config.yaml
n_layer: 13
d_model: 768
n_head: 12
n_kv_head: 12
head_dim: 64
d_mlp: 3072
vocab_size: 16384
activation: "tanh_gelu"
norm: "layernorm"
norm_place: "pre"
norm_eps: 1e-05
positions: "learned"
qk_norm: false
attn_scale: 0.125
bias: "all"
tie_embeddings: true
parallel_block: false
init: "normal"
init_std_qkv: 0.0276
init_std_o: 0.00542
init_std_up: 0.0276
init_std_down: 0.00542
optimizer: "muon"
lr: 0.0168
beta1: 0.95
weight_decay: 0.0033
lr_head: 0.00469
warmup_steps: 200
schedule: "wsd"
decay_fraction: 0.459
decay_shape: "linear"
final_lr_fraction: 0.05
batch_tokens: 131072
seq_len: 1024
doc_mask: true
train_tokens: 1375000000
steps: 10491
dataset: "wikipedia_en"
MLP neurons of a small language model. Each row is named by its layer, matrix (up: input weights) and neuron, and shows model dimensions 64-255. Each number is 128 + 32 x the weight over its row's rms, rounded and kept within 0 to 255. Numbers have three digits each.
A block is one neuron, or neurons of one layer that tend to fire together. Before each block is what it responds to, as a language model described it from the Wikipedia text at the highest values.

Description: Word-initial T split off. A split-off "T" or "t" that begins a word, often at the start of a table cell, heading or list item, as in T|ype, T|wo, t|orch, T|ubay.
L10.up134:142117134105135147170148118047161147181114117114134105100160131118102159149066115102142131132127091177136128169166074197126181074148129166140136157122128140082206143072124109136118163156111107113131065148126136131089094163185101171092152103143109111090135167105103161114169101097117077167126153122105132185145143202021138147121130132063173124100141144145100156122098109086109204189112115098137113161094099121125123127117167162112129150107185100131191145134167151166060154088130119145104146050119163121120097141148136121169164123194187116020140161144165160125100169118176134140
L10.up386:085094129190145091120161211080098135141184220193117160154163099100109165169151110088117152070084081106167140145118103142139103097119095158084162149124053160058066127194110132086083125100171112105144142179146088138152154140148112127137073116144045110124116150129072136091153111122088117120154081136131167155094191112112139073177134169106099109157185077086147094169126059083134082149093117136085164102200146131178118106177145110117187142127122095065162099108115091158153079112134132104116167105136146190127162109166134124111093119169146126161186156132195142165056082081167126103
L10.up2193:152091064097170122094108161148183113120129113088132090143196130137082119151080170149098163155110106173142121145126136149137110150130083094165070178142111138090105106083093138120142127124135125125182131121138058166116128122130144122054182177090070134139096079073074112127188121139110131191121136070189166096142117178151070086114169085167070110101120140136112129140131101100076094148182144082118113148077135113164100147104190163142082168107157130134170111136127136170078142074158121160119166097115070118137146138161117192164115095155083109113080127113173163161024181137143181125
L10.up2711:166134112115125171152129133139102142133146153162120055187092132154160119101175175102140172117103145115048148138134148126136192092181140149106095124144083156110131088133117111136101120134115086102101108096103173129091096144113115162138062174084052151128132132088207103124162061154155169109076122146088104105133121067169128154198127209111182103112150140138138129156128073069116133088078111141167087104125182130127142102104175121138113091116127133105175041169124117143176097132108155141154116162128137109146137158126145162121093053117137132158200111120139179143126067132152154132

Description: Role and position titles. Start of job or role titles after "served as", commas or dashes in credit and staff lists, e.g. CEO, lead, chief, president, vocalist/guitarist; also first letters of section headings.
L8.up2986:149104064161161105083089108119094142145135146115166121143154138136171085092094128113170128139147140202178117124086150137103177170068133142148147090099111165120161099147138082123165097123098107091126122128102126095132130103121105133123096178143103165128174123172110131126140180094109159157093138091127148144158145108122105146082149086059211151170086166141154091157107165122121144128192133091124098091114113140171180076171169104115153153108120097148086206125199158096119175158100138088116099075116111148137132164089166096083168156081120139071119126174092183129116110141131103114

Description: Letter t word fragments. The letter T or t as a lone word-piece starting or inside a word, mostly names and rare terms, e.g. T(swana), Mal-t-ese, vol-t-age.
L5.up1891:087105149116076097174137123111139180133113143177110175109146118089123149175098181149101120137170080185165126133166098155187153094125122193139116161113107116107123191100107106144182120147124141141114063153163109107128108143119104133155135101181107113114117175184076155127135138102109115148093129119134141102113189148110064134096123106102113099175132156210102118110112119180104124133184112150137086157122102152164094108200087139116066133137144113023135120174163107103125159122091138139143138170133107093187126146089094118110103153150114132113162102164167101087107136151055155163
L5.up2348:097156154176177084146150157089130156154128132128047109105112131166150057095138206097136114110179023119140121134127099148124138139093152136122182173087077196107163152118084118117104137088097098172119142156122139165090089077137096187110116136129099150104147115199180121149108110138082091069121104198157190083115118179101110130119149128118110127111122095180077166078092157196107112096085095135080159097113149117111116111139112151127138085113126124059151134143124161126154110181118152106153087134100155098123140169101138144095095188111081141158109118172095123122118152132122140141
L5.up2548:171121180120138153132070118201144133141117129138134135099146122107190158094109097124128150169169171146157140117115147130118147088140098149148122154159199169072111123171148103132211119077135120157127077066113133108154063124095119136193093138145102150146139080159111161121142141144123141143153128119161103124144102127174201120044120073142124153088188195104140120106148147121171177095149122188157135122127130154150162099181103124176129161141103171162103118117120139143135180162135136136093093123096115107103142062145113069171170173084144099087106147163125114135157168139059123196
L5.up2556:144117078167161107098147123113067173149113167162093108089145135128148098141117151119124115095177118104158108108053114149153174123155096086108112150117140133114113110067080141140098147131166106131144111067132104089132140173139112181143139138067188193105126165130143125142147078161186107127044178122117164143172165127100123122128168147096093121099136125137092194126077159155138134093111167084115144101209155100168118093139096180139123154151175054125154088169180193134113123179162170183123103077150141148149179113131150130095152088116158112190154114106123090158110152138108100135

Description: Field-ending words in lists. Final word or word piece closing an entry in tables, credit lists and infoboxes, just before a pipe, comma or line break: miniseries, saxophone, running.
L5.up329:133104181090152132132128110046117109110130140117124083102127156100212050128076132126173129092060190132147119142102113049150113104159107163125113147119134072187183138113134162140150147187070116151131118144080110115085169173130150117153121104151119104191151076127109158148174204138129132170078097095146120159091200106164158123127139104105135115090135104173159155156137113054183092174118113093124133111120103167094140121083144148112131147131115141205189143199117089059152157146143088085126171147140119152149178169112158113147143156115112200091091134125103060153073201134076126128
L5.up1415:151126155155070100083171123112088151134144139121154105098075121127081143113158105134096089130075104121186115091064117146125143164150203079194068169138140153122136137107108177147112100184122143116159148059111125168121130140179104136044130157119150155137129088082152126077125146191089156127149152071111131108112080111156141227156095088125131202162175093209153062140154050103132127124126093163124113082129092151098115126125156115089115094068143123130044162104177110122094095108162101154132086124099092121066110126042141177086108130128190199136193119145126152109130127116102184120
L5.up1824:133103140135166129151074149073096132169141118077122176109109181040122023074104085136160152115127120133137114148124126125148129095142109114138134097123130073129159155124127121175098115136090110133136167147140114080107095146125075125120125126156130128106121177106130156143060126139136089130120171136127151174113139100098119130172182161108093141117103141140146105107111167136152143181089054057132107109103087195103057134076173170098136142101107128192087156119122064093125107128076086173074150117134102065154125113117140111177159135110090159120115094166138084128052087159140112130
L5.up2850:127109182097121109104155106138121142154157164159136153108188128108119160091089112115084161135170159161128165116137135157132091122134106147122108112153098133110121162074159115113162101109096113120158134196100107141129158071146132080079129072043140125123106126152147132117115169137143121176102165151180171091184183166144139149101102116113164157148122220133137138154127124090132152070147179121058095161142116134132122144091103167120136170067123080127116118088096092113144129142045083112150202105105164145144115076082082167156125105164120117142146160163123148103058119155121144141

Description: Word-initial letter T. Fires on a lone T or t token that begins a longer word split into pieces, mostly capitalized names and titles like T|rombone, T|uscany, T|ypst.
L8.up3052:126132110133099103103135157201165215157129122152062113163154078133158114175162126174133113184128157108156159154131127108125147071178141104105079164124155122123136158088144130095121085151165195096082093186172082145144100083102124153149119064111121125116172096118144136084105137160105134098163183142182151145181146160125116121203113133092147129076118143123110146165093155161159164119184079102098138155116046109154085148080188132098166095103154174154146119127143128105143142067123148149111069179127133107143179185180206158124160135145102087065175121136135145147129130100107077166

Description: Acronym second-piece tokens. Word pieces right after a lone initial capital, mostly inside acronyms and abbreviations (RB, EB-5, WEVD, GNIS, G8), sometimes mid-word (Vertical, Sperry, Hrsg.).
L8.up2424:114132137106103077124124085169159196126154079124178129157088112196136064101138153182161158142076148210075138100122087111165133132154142130151134140140141140138094086162101148142129100173136133173113096175148135149181138135158153140135092088072141081162142138131115195120113109125167130132153104111101179036162151089133127145114154159130211107131127145137162135055130130102112199163162120128154155169129145143073106143146115073151162113185134146183138129150073136078112129128129128150184127106099107101129121109113049102159063132097077136102102145201092099095131147085129192078

Description: Identifier letter or number. Single digits or capital letters that serve as identifiers after a label word, like Group 1, Company C, Volume 8, channel 33, and letters inside acronyms; weaker on mid-word pieces.
L5.up146:179076178090145077108139123119126115114096182077154079200137154160095117122126107154158119112100149171135134089135103129191124163142166158159082130142127111168102090100091127172112122161105161114100024183189133144140088136147097116108154136105078081157160108134121072127184126078088117106103122108160132076167096159191103098176137073104088190115158147213118114130164165075101133081184097131071147129155126176103089087160103180082101108149142105098061154168127158107107136135119155134172103155084112077117105110105169116124110121053162134112146097182059126103122126157094151164
L5.up1461:134131127149160082134146116131131106097115170062086110150119181093137081106127122122202100093131088178135108137134078162151178125145154089149028152139129146106091113076068152175089139090177117154120073107138142164174076117145153185141096128187115164166114152090140072148183109098146139103120101114151138065117100138140098112143170117188142138204134137144131103132144137125169187082132085079112091136096111103120103093178162101154157109133075127134091133141124086064046112045133182146135104161096091097126062156137117087146053039106141141094110160152117107077126105143098141134
L5.up1560:103103061085146121134133130108135164087096156121177118111112147167126092101095139131133157144133108103124124150123062140154164100157131137155104164086109101137099133106126132093219131098129157126101049151125095132111142143126087151195127124137115089153132129100108117098149114131167130140162094113157170097120120114165114155105152113168151139167130179163150053117130109114139123152114118162175113113160138129140143087143149129193107150195082152150157085045082184072098168137090144170124222111097136164082134164164102176105091091108116073213132099099105132198139074119056112174
L5.up1806:107083144137130178091190150139139124137138141159158158121073101088100086092137077094113156111074128144118131163111072143143111165207144129100124126085139170139113074113064076099201090083146156158095127139157105138136060193126140106112070128097134070119127171167144103188156103116200075112125120093065127088172153128190098170141166067132109097101116148147131109134160099058114053100152057098119153140160116125079146080101133123091142108162154116141136163210128114077106148167148163111163109159121098064131169143089152083161152102162088132100138158157198125066123070132083126065